From a checkpoint of a small transformer trained on Wikipedia: 2 heads of 128.
MLP neurons of a small language model. Each row is named by its layer, matrix (gate and up: input weights) and neuron, and shows model dimensions 0-95. Each number is 128 + 32 x the weight over its row's rms, rounded and kept within 0 to 255. Numbers have three digits each. A neuron's up and down rows have the sign that makes its largest values positive.
Before each neuron's rows, "fires on" lists the tokens most often at its 100 highest values on Wikipedia text that the model never trained on.

fires on: "19", "18", "7"
L6.gate233:130092117120105170118081139140095123138151100184132074129113202118012088145075131113136166181133133141167125124110204113071121089176125140130168140119119156136095088117106126159122075133144111073109077112124121196138143148151124113146121071060101124111115095118117199118112152173063128058
L6.up233:147165161129133030144158130141144134122142119127140164098109215116097118139115211084170226169137086101150146136104140126175150191123120181148154105104128151122086160153127120139154154146126099075076174099108114114141097102138087167163100099166169053111114095133086155176155143130111107100

fires on: "re", "it", "e"
L5.gate80:098114126173152124189147113137127126149109174158115147084127132184092130172172113138044115113121085124152119115110136128151068143108128114099126119111138072153109063124106137177165149169145126074159071090182136101101137140173098113182149117144144136164152123133066120099110121174180135153
L5.up80:161104181183194116088196099105113139114105136106121168129089154189100120140149127114094141117146044141160083174150120121129184111169137149086132045183128147070104137114182078123122133139115139152086152135120124078076094131090124166145137088107162155168161082137108133079131073175118157133

fires on: "i", "ti", "ec", "ir", "ati", "am"
L5.gate185:115093116175147185100177112132123143166087149149158091086113196114128070090100105146132132150153098177136088016141173115137067117197207144101153184141161099108096080199098135086130137170120114105106182144179122116108118090125151155101153131072116133132137142112109122126086111134133124180
L5.up185:117119200179159181142159145135107170101140112143114135084122158143110124087079096167127144104110114120193117139115169163120126041109114202096119164107076117054071087188158171144085179072089123122140158141188142123096084124127105127112100093095102160165150174145099150076164131100114135126

fires on: "e ", "ing ", "of ", "s ", "er ", "to "
L6.gate49:146159200082147145098069120144083095092147139143081136114182117134147075129152168134133086142095175148117097100121137120142150133071093136109154072119137113144121122108165114093107169144138139122158084134071072135150174118087099123114071116122175134131078131135146186117132134115104131127
L6.up49:167131094084131126161095123125140095100155167141106156139160102149121161074175116094104160140187120100148117186136112135108159129095118112103108131081113124230099175113198116035129117180096091153175142107137103089146128086143165126128101108163160135139096133103131161133135173121147099149

fires on: "n", "est", "et", "ur", "ti", "t"
L5.gate59:114110190092049132158196108080155091067123175095101117156130122160150130149149142080134185129120096131128132157121167087106166099125135183117095104104158151094133093102144153062144127134105133132128090140101121078172126137131102173096137151150141121135151128111112141154156093113091121069
L5.up59:133089138128140130209116122062136137134154120172191179115061110132097123129166126107086117095130168111092103141185133123095116149193074116110147133128195112060134186149133181134169103100154135068185144146166160108097120126154139143120125135133176105103187120098161154158125120111166109086

fires on: "on", "ed ", "man", "k", "n", "ing "
L5.gate93:100146146080129087139125123157088142128168163124167116149198078125172148098166179167126152117164114157118116142073159151107107147205121078133096094091191120152147116124175159150145059076142110205178138113076173125113065115075200100144107139120125134132128130188173087098110086111075119123
L5.up93:117169133117120141149132158130108158080166118053106138121160139174116152145117118185195152139155121158119173072130152150151106166145083067154109172077127142150129145141169174084123112071110119119110096159081180127115053142183117191128161102202131130116145101164191124118090128142092084109

fires on: "Th", "ev", "wh", "v", "res", ": "
L6.gate284:116063134098111121130132163141163080154138147105159144129105072068113132163216143194147086162096126144097146158082135092107170066139109106160143130083102088130099114131139123076142124162097121103163144092186125129099159111115179113111152147210122108111146113090037162077134075123154154169
L6.up284:104140171115154175108152114133066090084170139076128120108125145112123131133145125166141153162103094104113139179103097126129111109098123078047053130123134106117183128137127141163173127101142094130124147106074148172159098086094126164124135098083116120161113156133124158127130113109130114119

fires on: "i", "ch", "n", "rec", "st", "e"
L6.gate20:138131065131077117142132138131104132127079091170075114149112170128120126172100182079083154097105062072130145192125134169092157157111119120148137128137146190134143113125106174088173119067147107158140122130098132104173101125132166174143126095174124152078184147110095148084085139127116161141
L6.up20:078150098116129157159064161144119078190158121124149144163143143108115141175119149110103133134093127147110075162096102143103055101016134162204100084146104181099075176102107135100100137099124125137085170109141146081178097159119158151125121093084156152106124150131102117134159172127214127158

fires on: "d", "is", "i"
L5.gate67:238096147120065148149137114128108172111160156121127139184181104177104083147088136145174107210176153149068133112188139119087103174112136118211173104107106178121108181144121143186097104134109055142169041132113166166122096153129116138105141126113124186139152118122085097089143063088141128115
L5.up67:094137116131103135109132083069063105120165149106134126177120101101142170139126102127130107226147107157078147092136100107098067097143153104170060155081156124189144165120140104136118062130100101112119089163158123138123094108128112139068154141203130101093155125106053069066080159109103102134

fires on: "li", "ri", "o ", "ly ", "d "
L5.gate260:121093182171132188140140099123145180115109167093180168153142125110123144133105127075121130153166137110099110128193111060096146052125106118128124070156115125094124129110158114105132127195076046121179134183143132128183147151112102132110120139126072095130096108144127060157088113165105099089
L5.up260:107147100107105078144113080127144085109088169100091123088108080130167149106065157138178195135102103148141163093142106153140173112188107116094132157139101074162143116079120130085075142086082080113115093133197135118106071140130076128142158156091051147138078168120075169178201081182125067130

fires on: "si", "ti", "j", "n", "t", "."
L5.gate33:135084101143113064139102122116135133077120115058137115163159084130171131153120141138137146110186109132190182120094119107141118179092102119156128086067093119153153078146095119107186135128181134135181118137153129119174132145131127107133103154119153099179191180098105103175142105139106124085
L5.up33:120164164124068137137150103083152186159049198140195102139099197117197166073111164095125129159115099117156124192150130155116138136138165078095143146106144172147116164140140148080144120126105091150103130103126144058169105114131111073118158172102207174142131096158119164172123095156087082101

fires on: "on", "D", "H", "h", "ed ", "m"
L5.gate137:120148112115122164120098150148085120082184155168121073120192099125139139116106130140159130139139127159108187117144171136114075108150138119177083108079109153175169174125099106126132124183150115153099109000151067175148130130100109116088083074178129170132176176193086160126116112150100142148
L5.up137:180147106162107112117100151067189135125097112116145114145037153082143143100113160142074141129127138140123186129115097141128080174105157143159132176116110095156149147131137181094119168139143138089128096105138125083119077183090113113161143130161146101163149161174164157136093079129154105092

fires on: "er ", "or ", "ers ", "e ", "s "
L5.gate12:132052103072145107136120126114211110151216107088124090157132106120132090117172134115182210114127102117118134129129136086092167120156139121156161134172114111137096141115049100137139100149185097144133147142126153151082089126063173137159108132136110145117119159091099135148122139115144181142
L5.up12:075099172130144117195169126130128150131149076104097127103109116113165175119103102133139152122149135113120194132124120132132129162129148111102118131108173128155222151232119143173105184157109119137133142225177161126157159133103121176082126143207177151116158140148106161099083130164110091127

fires on: "op", "{", "it", "ic", "of", "/"
L6.gate187:148167101124125101093195132141125112071119120103167148102104134192102131123168146136138166131108103170132079091083141132124168141125110115075181084138100141134075110092168109161173116120063079113120155113141147109139137099164126163068222148109127105127151154136076062100167109126117111128
L6.up187:176129105117106110074162158127110097079115167128131114120118099146102126151156110098111117128183126153119184165071064124165120091175139143118083120071105146125147154085167138136086097168137083112122107214140174089105152168123144079113137091144167101138063161161157115079123112073100170119

fires on: "t", "at", "ch", "c", "ec"
L6.gate280:088130160161124127154161174151195111037091112133196168109078134141155154199091108194165112190177094096119101130091125142138068178133136098136154099137114082118137138167128175064140163067146143187137090202087115118183082132115121112137114134151114161115079093099125123137079175120152146176
L6.up280:108116121118120097153166161200099142090131171154144159134123125132086145124119152130183125125134210144094073167137168116103112146125115165071185102158137136079143118140160163087126225081199152216075117112122159152096174167164106149165138065157061122096150104097138158181128112121085160176

fires on: "ist", "on", "th", "en", "st"
L5.gate132:127067156086121120098123125120175113149118124160133133120107187145110147178164126163201105111190065097111109116081111096114125082133147111169094106105206139118123121166101140171123149123137090101055038128101128075128128119136128180092131114123123143152122138145159117186141098085127138104
L5.up132:135098118079114136083112072123104195137077166157163136208154101111109139142160129073132125155089105149070077181116112142184146123138108139175122061134109120181130071178091098111134067134092145090047111187123035140096119145126132121105137104128192183096112095118121150170053081129163116164

fires on: "ti", "y", "ur", "ic", "b"
L5.gate298:169072087157112145146186140084114028122096101106079058103135131111126088172131127119111119146070095155158186197084134153153089161115105162133163159139111132161120162157108184087110152195090110126127139196110117068157175165127099181091112136186098134086129166166114132088141086100141189125
L5.up298:135126121101134073171185175098199088152112115125115085094053080163120122133198110147146122149136129207162077194136070118078130150136098179116136124110131195161147135084186143085057168101155109116135172176134105133136184098127157129185108146159106109135181089120117134149150132117122152172

fires on: "er", " ", "n", "t", "d"
L6.gate93:121061121150134139127065109093191117117097101157149105158159156045109103182156172065101134191168152130125115172110100142061173038097113159080112114076151098157115155108133110133162152119191144113166126153141082151130093089112100136137134107143106173083079178119091156115109080154129151139
L6.up93:161103112125072163142154029092143096128115169139139121103084157081147166113067152069085196133138086145095168125129144145153084106102174146114136154200091187082095209170097188093075144097167112108095172151125057152132089130147086188087140128132137124143136129113161132131104177149084116121

fires on: "e", "re", "le", "se", "k", "te"
L6.gate52:176164123121158135145137072126122135145085158093128143174104119122118114179168095122139123104118115143079107106148104130093122070141063151082108137092101131200057147144093135192155148114141117091179094159091128064203145113074146101153124081130095114088068115077102102142133073147105167168
L6.up52:067162124108121110072086120091173152116170070098065113139099137113138150137138102114157089139146116157179128140099137159085132168131192184115168095145178150127134151141047160142153137186127101096105153090082086137165096158111163143147130082117129112112134175096135094086130175118169139103

fires on: "an", "r", "u", "ec", "x", "R"
L6.gate84:188183114128088077117086141143115118158127190145123133132115119131125100111128150144159112104103125112122103100106159118169158103100138138147134152132101131191041101105178086140102143130141131118134074079117122152169045131090144082091147131196107102134121123151131183132151114088102112111
L6.up84:118104131121135135115130118075074158109095103093133093130130099078204127123112110080097159132128158144092117124166151182119117128106144125171135090099161142124101099134170149118142071169156077147201095138159144087124052082149143079150148135132203144138112147138107127160161123095114139193

fires on: "re", "e"
L6.gate285:155137182184131131136145113128114153137144079113129133167131149135118155166195087116087135126136046096143126137120094172066136113145168118135156125100136128191122107116116125146161124123137144069089103121152076098129100143138191129148158144173108111128154128084135120065164123118111169112
L6.up285:172088123120125129163116080170111097115161150044123109131180144193110096109105093118195115129138143195126133077133114083125137168076170151163127155137120164124132156136185158148132164095101153125161174159125109131131141115103164186133150172183133125125104090129196121128156118139114177190

fires on: "i", "k"
L5.gate261:101162082158097101130081101082122152142128126104115124126048101128102175249136144165121112123107073100146133154064084138134114089144142086120110089103155117100117168091079109134116128147098178143147086100178066060209155176131154108153126117127096104211165091051130162103086146163148148129
L5.up261:136129105112124160144108135104150110154114130166138145105114125128154172178163075140127100145123138109130098152067127170077092125131119117123118066114158113084146125115098090149137104128188196104141112087142139136144146123088176125153153143089149076136059137113163142073158137148122152151

fires on: "ing ", "ed ", "d ", "e ", "s ", "es "
L5.gate28:153138086068138162094092146082119035102152106089131144158197076105140106097140141152106158121183074126182111099159163149109139135125081119121128147089097130097127125119125133101079113116152127143126172122157076148161128040148149112131099104095120144144109166160106164127176123150162103083
L5.up28:065141137086121118126078136113134029168139172118105161092160137106152185132135110112066177086208132087126161115105193117137175128126093065122166109104123117130106098161103127102142166025133153124139169142143146128136132101115152146133137114155154102110147175139092121114051126157145103079

fires on: "al", "h", "at", "pr", "ar"
L5.gate223:160099142137102130178127099142128124154119195126082075122049095120082107174155147158145157109126130117118178115135155080098123086096123134098100157058132131084104174107089146144169075115115128132147075140195152133115171137158147139165164122109137152121077125111117149172111121114146117093
L5.up223:103128141098122123071078172135190090137102136088090128151129151135102132088165133107113174114081159128130139167152145120147141181147080160149086119133142223171116095133095105220122170096063150077147164137128142085131078136102125112096086115156135153159079138131084078107142131128099079205

fires on: "all", "ad", "l", ": ", "di"
L5.gate192:129179130166113135132114092128062145179163175135111128115100116099154093120101121118113108201126141124141105099130142124160100094157112148221140151157174171182056143150138088112207158111081136140141178125198165177193125099117157154142124107108127208107125135057157088129090136107118067076
L5.up192:126161105112121136080185114167168134119142174137160191082141162118099117124114150077106184104146113130172162178153135137172066095130201167123132120115102123112092142094111134128156185133188113120118141127091134172087159179157114113111119140147126154155120177083128120134130123099090154092

fires on: "ir", "ev", "ti", "ov", "v", "st"
L6.gate130:129121121110168107150132165155149078124113208112150139116101139166108098217146120156182156119128089183127176149085134118122152115125103164147180156088194094102113129125179121100086159168159142153151070143116161115192200076140118118119132117139120133166115171141128152089108135068105111169
L6.up130:104085124072092143160092105143171108177124111054155109109145102155135111144178181178132084102070053162126088162141150158123125113107137098110149118135153111107172127154116084093153115129156127207117126085100157110080129070087143206144093107118157150107151101154163168114103129127128137161

fires on: "n", "m", "le", "y", "se", "bu"
L6.gate87:146129177096111117111086156105152098085133182143137135186035220152106169103121118198120095189130131155112108116097183097111158179120102139102119120140123148097086169141143106145160127112103136077161124175106145082118178154091137098095078141100071103086144141109147081170112089130104139138
L6.up87:058114071108154109150127102144195100097122086114178120140122132083123177127152122163095175132132147187109125111084222100116105176182133085099118112097142168160135165115136179127137098117200109079111127104108123113162160117111148143119152099077144102129117172114194121140126103142095162153

fires on: "tic", "ag", "ic", "ard", "U"
L6.gate258:193193116124161149125113069086150091136102132113146080155197105174121131151096123148108156117131112108108088143091136181107142179099097145153102087131174075122150192140141160127209090071133139110107136149107112142180130167098147139108204120066082116148129150102168116152190138116126085163
L6.up258:174149160091188133148091079099138125150123151112067121087132145129158133145139125144139085067127095089132040115168131130129117117153113136107171108163123069122133143206170159089173127106149100110080120160100152098116150135131163113113121135178105142076098131091108189065063173135170149168

fires on: "om", "d", "il", "u", "oun"
L6.gate7:112145103135108108120145117054130070079099166169177139164099053091136152122110092141188142104180150147187146157142136079108093116120142186166112142108117122154143134182157088073160171159114104124138156130090122134117123195084133106103103143151087121176157135110081120156071105091111131143
L6.up7:203057167093127133063066120102133128057161123140094146074119147060103129139081088151120103137100170122143149126131159165184089114098086141121136138107202093130115151105117144118110115145157110122153156126093184073154168120017100161087146111135203143130113180102101073157145120128127125084

fires on: "i", "ar"
L6.gate40:155114166088089133126120105096109117116089127156135153068104100167099124217130123179134092155114151127174147095147140102150148105110133123114107178067170126134141112090103160122165095182108170082085085102120110140147110065137144142214159131103098109184132135170174132138093071171206106126
L6.up40:114152197120072159125114127126133094097126119116159097088101153167170162119157131096106120120143128184159097090178153105092147169121110162153114140119186104135179096109108166127103099085173147144147142051112045142148149144096117121079145169099092141128091067164132104141128142084111122142

fires on: "re", "x", "v", "a"
L6.gate113:176118126158107067161149140115100131185115125120126143189178125149097084147120123096084164142167099150113059135153066119216148098109117070131127139110207122163101127105159137104146150147097152073111137108176150114120115095137081125149086127191085135151158125110169130109161187197138130128
L6.up113:156128099172154118108177174110049140135116130058153197113135141126099144140101123162144149214125128164167132066191091151120156079075099154117150126212083172078174127156154101143155121080136071109090141108119106141131150131091124135116070069118098123206127136156182174141122112142077123128

fires on: "it", "op", "st", "e", "an", "ti"
L5.gate32:142111153178123126098248103109115091171087081134128178115137166153123129182159123174130099158142120151125101130096100171070133085169092126117143084079093118099043162141149212160151138149127088140106142167116120115111087129123068160117081145119141164134153146166159080174103105068117091119
L5.up32:112164143107139144118131124140092153154153133118074055078057100110101033088157133145133116109146126146083116141141131129137174114111142124109190154161074140142172120143148125101112144113148103127149049162133168121142062124134124174078138183098139170101086105128170122085101103072137133143

fires on: "ed ", "s ", "es ", "d ", "t ", "ts "
L6.gate150:081183130091065102069117143097085089163122098110132226150109151114168070119100143130129108128139152119086173154147133101062149089123099131115072104077161150156089116136079149128177103089117135150139160165114103098129134088110153120147045144144104118102150161166185099075092135099099090121
L6.up150:094178160096123143118098158092134060165107099072130156144114149154109123126106131092143166108153155124070103132171114124105151115066112083137158092108148179111110095100161115100163170129085170123134155065094113112113156105125056088108174114024150133137159130119156121117173130104123075112

fires on: "n", "in", "and"
L5.gate237:178151123073083116062095092129122093124138136130118147088114108088032081155131127140076104140155162130070115114121134083095095128178145116135118106118121154166065101128164147182128173146102145132109168112106092081086165162122125146138115127169127164128129139097110168126113087157070070157
L5.up237:124145153146093110176158151090132118159161164121112155126112107142134091050157145120193124127205099140105110110150193124129073174067140124092113158124113167169131127132108119142072095091166181154142118156134082116128097158126131125116094149180098117091091042129157138113109093125200129144

fires on: "s", "j", "an", "l", "x"
L5.gate98:151079182114126114136084123134169089132153193103121101156152165126137150151158164080091156154138087121161130151097167104135091183164123162187159171167131126141137160154160131069139117158059118125137034105149097157141163116101165156169129157135134123170169152156169175138117147059110040091
L5.up98:083058108139075115180097124140141123138163169095082139135078157135168120099195166123109219125124152096147075106180136118166102191125130138169134184120069132182134118151168147095129097140130089180159088057171094114106160151168160058151098106126116160132137125163152139123196078125108094098

fires on: "l", "e ", "e", "l ", "i"
L5.gate252:116162117100126161133154171186120125120127136114067122116125137109153093161140109124133163146123090090078082157159077152039136118137073094158156135133092110109089116137118189113098130148194106226141141135156104197127105107151111168176109139077068241104134075118119139087182058142101165168
L5.up252:130137067078091162119123117102124117178105138114132091136181171122125109124090141112100132162148122144147165067130114163098109095177143165201107202136159148112133161142138123158096045136107091168097102106199154182111135184176136074151119145079159136126208121117121124074134117131134075168

fires on: "on", "an", "op", "oc", "An", "man"
L6.gate191:171146102117143152146188055162113114192090134162144129115158081145102116136138112098107130168167084102138109096112182094089132121143171098157129150151138167135091134114145189124108114089131112111083126104104132117133116138114162125119138163034114180166111170083146155194103078149044130106
L6.up191:135112116102125152098135095114094135119109128119126118100140098095079113115178159109113125137140170102098149123064139101147163178068121130202143133174146101111065055120176145104148123157099103116123161185148131143139119109130121139092098157069163100150146076136125125118110070146094110118

fires on: "con", "ob", "ub", "ur", "ad", "di"
L6.gate21:126157162131137131095126111153082155131127153123179131116129124095133115119128114096139149151092077130160122181120150158211133110118101164111097199151134127094099124150138136153182148113106194094108112136095130087136112105152126096139093085127112120153154101110131117146143133093089126149
L6.up21:097147136134180116103126165078108184115103106125138145132144161133172154134119183111142152160149137129149158130094143155153127096141102162075093182139192103092114121170115170105161160132144156077187137116168139080122168125159146126172076091132125151127210163068143086129131144175074157091

fires on: "ev", "op", "n", "re", "av"
L5.gate172:143170116115121201178089096079110166133185115079164117152120114120105163144155145126077060156140134166150079158118187096175104158114123147146135105126115153140099159103154133128137150104163116128154140129127090146091124101131116096102091120044072130113113142056094099164083083131118177136
L5.up172:125166130134101146137140187121099088130185171072167131147057107145116175139130156117158163120116117144106111136133112121134156104104111153162198152108108173110138143153166145153102079114163106137133143125125136169069152174146153066144069084111125103129215165148148119129131093122078105146

fires on: "con", "in", "In", "d"
L6.gate147:136183110090111084121168111155099126120091133141101147143129138155163144135175146092125137190119152113112167068146122097126053148157144156147100129113133108131062128131150106199122139133093087087107059121122101144118148146126121141106112157097136137090089129136131115087103093059088146096
L6.up147:088108139176093126094149137106092110079136114136155111110165099189113127118170115132080110150123124113107153123174142134167130121119082141141113178089125123188117165133144182183186086148122161093132130164119138133075127169150188176088156099177104137153150073129113090119128101106099101141

fires on: "on", "en", "ati", "l", "ol", "est"
L5.gate73:149134110150153082135116106121103188121132118186164217178106176103161093175094103106089096098160129117103097057105185148175131099149197173129147148168147140157109093092181109082111069156060151134125119138097144099143145138158160102121052115107134068146174134096138119086039109125120134149
L5.up73:137120061186164133140100091145172141140043134168170186128120152138118122176185099107141135111101174098129052203174180149169126108135078147087138130150075150224153115158105091125092099133126124115158118164125136094134087100122153128174106169120169120169180123077113132187076074169089125118

fires on: "i", "r", "ol", "ed ", "er", "ro"
L6.gate58:153161159090121132136139136122094110116142204154138092117131136107098135137149172177085089085085122152177077139184084129109144081115136108103132182142129141121125161137157113110092105115115196137130103183094107184075136081139117183132111162140158122124130199117155073131087135086130199154
L6.up58:153166060139101179144104153104131156139105113142142146126121134066160116144135146077132086111100110151158104126143145082095110093152117053115120078178088134121118143101146106212142076087135185164148130152158155123112083108145144113078162133095186088120114045093095083098186126150126156090

fires on: "en", "ec", "f", "fic"
L6.gate160:111168118077147111059157093124206098132162117126069129166116154086161099113190175135111118072114143138119129112107167176063123115163171122149125115127086094157068129161115107156175132118101141150146142067106159105134129119167141112105136135144078139192110164139133161116145151118164186095
L6.up160:154148146142125164161136084096119052139161073072046108108089107108113128207109144135083140098122104131141189068165098124111133083114126095125127123116152080112134101114182086053143194093066152136135143079107124210130145150173142097128112097109100215125149103189136152139228108145143122150

fires on: "n", "h", "b", "ed", "on", "in"
L6.gate109:171184125088097163084132168091119128087063159187132128139161114062128118125142195121071124143131103136162151134121140074090114139200112112151135150123150186122105179132117159154109127125112128108156147136153134172091156134127127176138094090155131129119148126149155173076091059178137102083
L6.up109:100113126120177127074123168090121108097126151100136100157140090172177160096127206211171176178109106153099218122092170135111094131126149141178151155128097140117180135139211077087140133163103112131141123114141113167138121110123185108086173086128119126124145134141131127108122123135143143126

fires on: "r", "er", "ec", "re", "ou", "or"
L6.gate159:138161124159099123150131181123128105099145198166120120113127133109140130129146213192117091140142138064184113183062136102108139128106173167123084144103116151148148147108107118115109178149128113102173136133146110119118150075118076107113089174123125126154130170146141104054145156131133224147
L6.up159:129094127148157155099191130131079128113118154143107155169094160191119122145147078129097098109178076147130130121090204165153095156061108136123176082157141104114110073113141124161095158125163130157057139119168067146130157124114067130117159116072096134139080101151140106094172186195135132139

fires on: "u", "ar", "th", "ch", "el"
L6.gate9:113090150143078125099118101115152151135131172095134149155112126172102176202102107151193140138122179183099058085126139117156147128168131169125116092158141157087176120106112099117140083133145135150119125070125140160135147041085116095085131154056112139180141189107144118151126093098171092130
L6.up9:117150167212124106103134089062116150171101139117109136130125128121109116145050094213161140168094106098102061107118143136199098136107132078123139125117196132135136179199176129153129138142129150145147174112126184117118102116109099155112053106142129134119049122134129159147127112156157142088

fires on: "ti", "em", "si", "uc", "ati", "im"
L6.gate120:146158115165144140076149161127157129095175161167119126092170126165080129124128093107110116137109107210099137142121093065102143140169107096118133153093207106108115147129103147059107117133113174189139089143196111116161052148116106131091164144082144172131150158144125152057101154130121183128
L6.up120:106097123175158155202118148138114108131124104162140126072178106143195092189108123107115095146160130154170107133172118142189165047156176177079165139114163101085067123143119177132168111055093128079149096127186192115153128130089159134093150087166119143101117148136153119119139122099130133092

fires on: "or", "ol", "f", "an", "ir", "en"
L5.gate292:087087146125127147147125173079155170156170118170158070162112134096102118102140215142093152117135080184082109177105122057156095104117144116130108178117138132159101104122186092204089170112113169139125141136152119107141138103163073116139117100091128126082090118132177113111068134126111103083
L5.up292:139159133066086093150160138124162141121174148121127084120159102138106161101113137055098088125131158100118089143093145125085079157086119109155135194121120128113114203107132145071119132135130121093075147065057155142100231127133153117207130149096122122178141101130149106162160094136103082130

fires on: "or", "ar", "th", "er", "of ", "a"
L5.gate273:097137129057115132123093159142133156127133099123149152108132116157074110139099126155203137084120139136167125121145144157133095131125177066156127113108182148117140120119088096102151113170121110078129109092129123115131109122111147117103167084135075133131087198172173165144137087158113175118
L5.up273:115116126182173140094091123133107163185197202109091108152173129127122123111123107115160108176148103205099110145117138165188103130113089141129133198172156174142146163093114150128062125129129149109111133125129150044101123137118094090136120134156171101068140178145114201173153079111134085169

fires on: "sp", "i", "ak", "e", "ay", "p"
L5.gate166:121150162054066158126122104166103135136110180113106091159168138111119116117149114129136153127122148129055129135164104150126174169118074104155091083142137109171148130141141142159090138180136180091122097187126040065117127148210128175123108095125053196131138127090089148149145129159130181126
L5.up166:172098136078083113101163143073153066119125095107139155119154070118104082129117167137112096109111138123168160125129123143174151098185137109127129178114143084207091125164150122107105091135136166134104166145068097081134102121146125182119050111180049125134151118061107122065103126096109124062

fires on: "re", "es", "e", "u", "pl", "ep"
L6.gate136:207125149166119142122115026099121121067157107140132117168100113118090134136128097099144126128067118132141108134155113142141184104131124075119137144107128183133127133161198146115135184150151172087080045169110076133081143191120130053173128087150157095114144198106083164091134151124132177126
L6.up136:123107111150155074085163124154115121168162096129171125149167172159127097140168140142170144126128128232092104114115079154103081158127124126160130139085109160141101120114138161116113139119116188111149180111092073141143171152120121135057146146071115159116128127113157169174139102136174163210

fires on: "man", "an", "ig"
L5.gate173:148135186059102149136101137099118137084124089190140127115111110204152073145127170074159097103144064201092123085111112139104097139151091151136127148134115127182078125104173207147158171140154132094092125135105180161133114111134138090151135116084155105078116114125165146109127178174120101117
L5.up173:177103167107146112152118183122086080080162141142134114146168102092141130158106107092138090172067116159091147134150198163106106126175129096145120158164107119133121091163176154117140132114078184102076104136128127100087126180139135136102093152099157135123099170170133140122145110107181111069

fires on: "is", "p", "ic", "it"
L6.gate227:102175099113136084083142148173113086090038143090082112078102129173146149189145173108059152159106087119154087091146111089140143166118124066137114169138082144162096141155122130124140164105078121129076100158084117147085121147145115173140101186117164122167102150140089134108093154147119188103
L6.up227:147141153082141141126129102188078150102091074155088223148160160127124128184112107122057098151115127079124141145130102134110146090146100118106131151109124107101083100110162098159133185107101130163121133100125143141100144150146107113143129150086153147153139114135155142112185098106178124113

fires on: "our", "oun", "ul", "ap", "en"
L5.gate140:114155153130161165218104106140132082159112180166133131142157132105162104164148136110092150115150068103146190075104164060091175143144116111169110101145122165086097105158074156125201140104044106098133110112164114100096055130144140101128150163146086116217125120154083140088125110109084079177
L5.up140:113116129140157079104163110112154090129075093204213140117100099072183124134123169176086126154110148087128101169125151134151132101089092062156136136095150153157112115117075138142161080110121098146085120106115178100118168163099142135149144175113191122159117108133150071108162135093166111145

fires on: "man", "in", "ac", "ec", "our", "w"
L6.gate184:141126174126118097125115095113112214105210103148132086114137146106134154130134098099115095130141054119117128096185148171150111162124128120061129144129096188203115106099128070124110106144109181170063066151179156067078109095139141080162104106120121135097087126127146100159180155100190076170
L6.up184:081113116099142141121094170094073102117083083110109120158121143107121129118104104113077095095122131135175107133131140155133113116149100123111104150113111139169086019171090128147138126106110138105106154090150138117105079164134124097060150103155072109079073088129172125076123159087151147104

fires on: "ar", "ol", "f", "h", "el"
L6.gate101:142117142110116175159104076131149125062097182123142185126120133081124105088098149166060115113136135127164126142120181107145119152094173100139146154090111130200118138167150133164173116145160051172125145114129077170204087187142151155105156153130088113157107145112101161212100146138160096076
L6.up101:146089171112117141132165121155093161118148132116100124184071139136124108136132193116104133136129122123093126049150165122099108133086133127073072110121084142091165107075119078106122118082191193147148128122099087119105100130127163151065110153141048130103084181158170127148140136128105141126

fires on: "at", "en", "t", "i", "as"
L5.gate39:134131203118095088180094065177121091082138131149136172068169143096080118131116103104135167146084181176163142149091159110125076115123084137099137088120113100084168111181136153160205139111133127153102094169107092124117107069157100164162104124095092188122092064132096182106116152122146154121
L5.up39:198177138103149195153170122115154048074135155149129171135122141165101138096086154109125132141116052142130143150140149175115138139155108082089114153118125182078165115146141127152155090164159174148104091179139121094126142107138084143108160106127099125141137134094166116171107110121126108153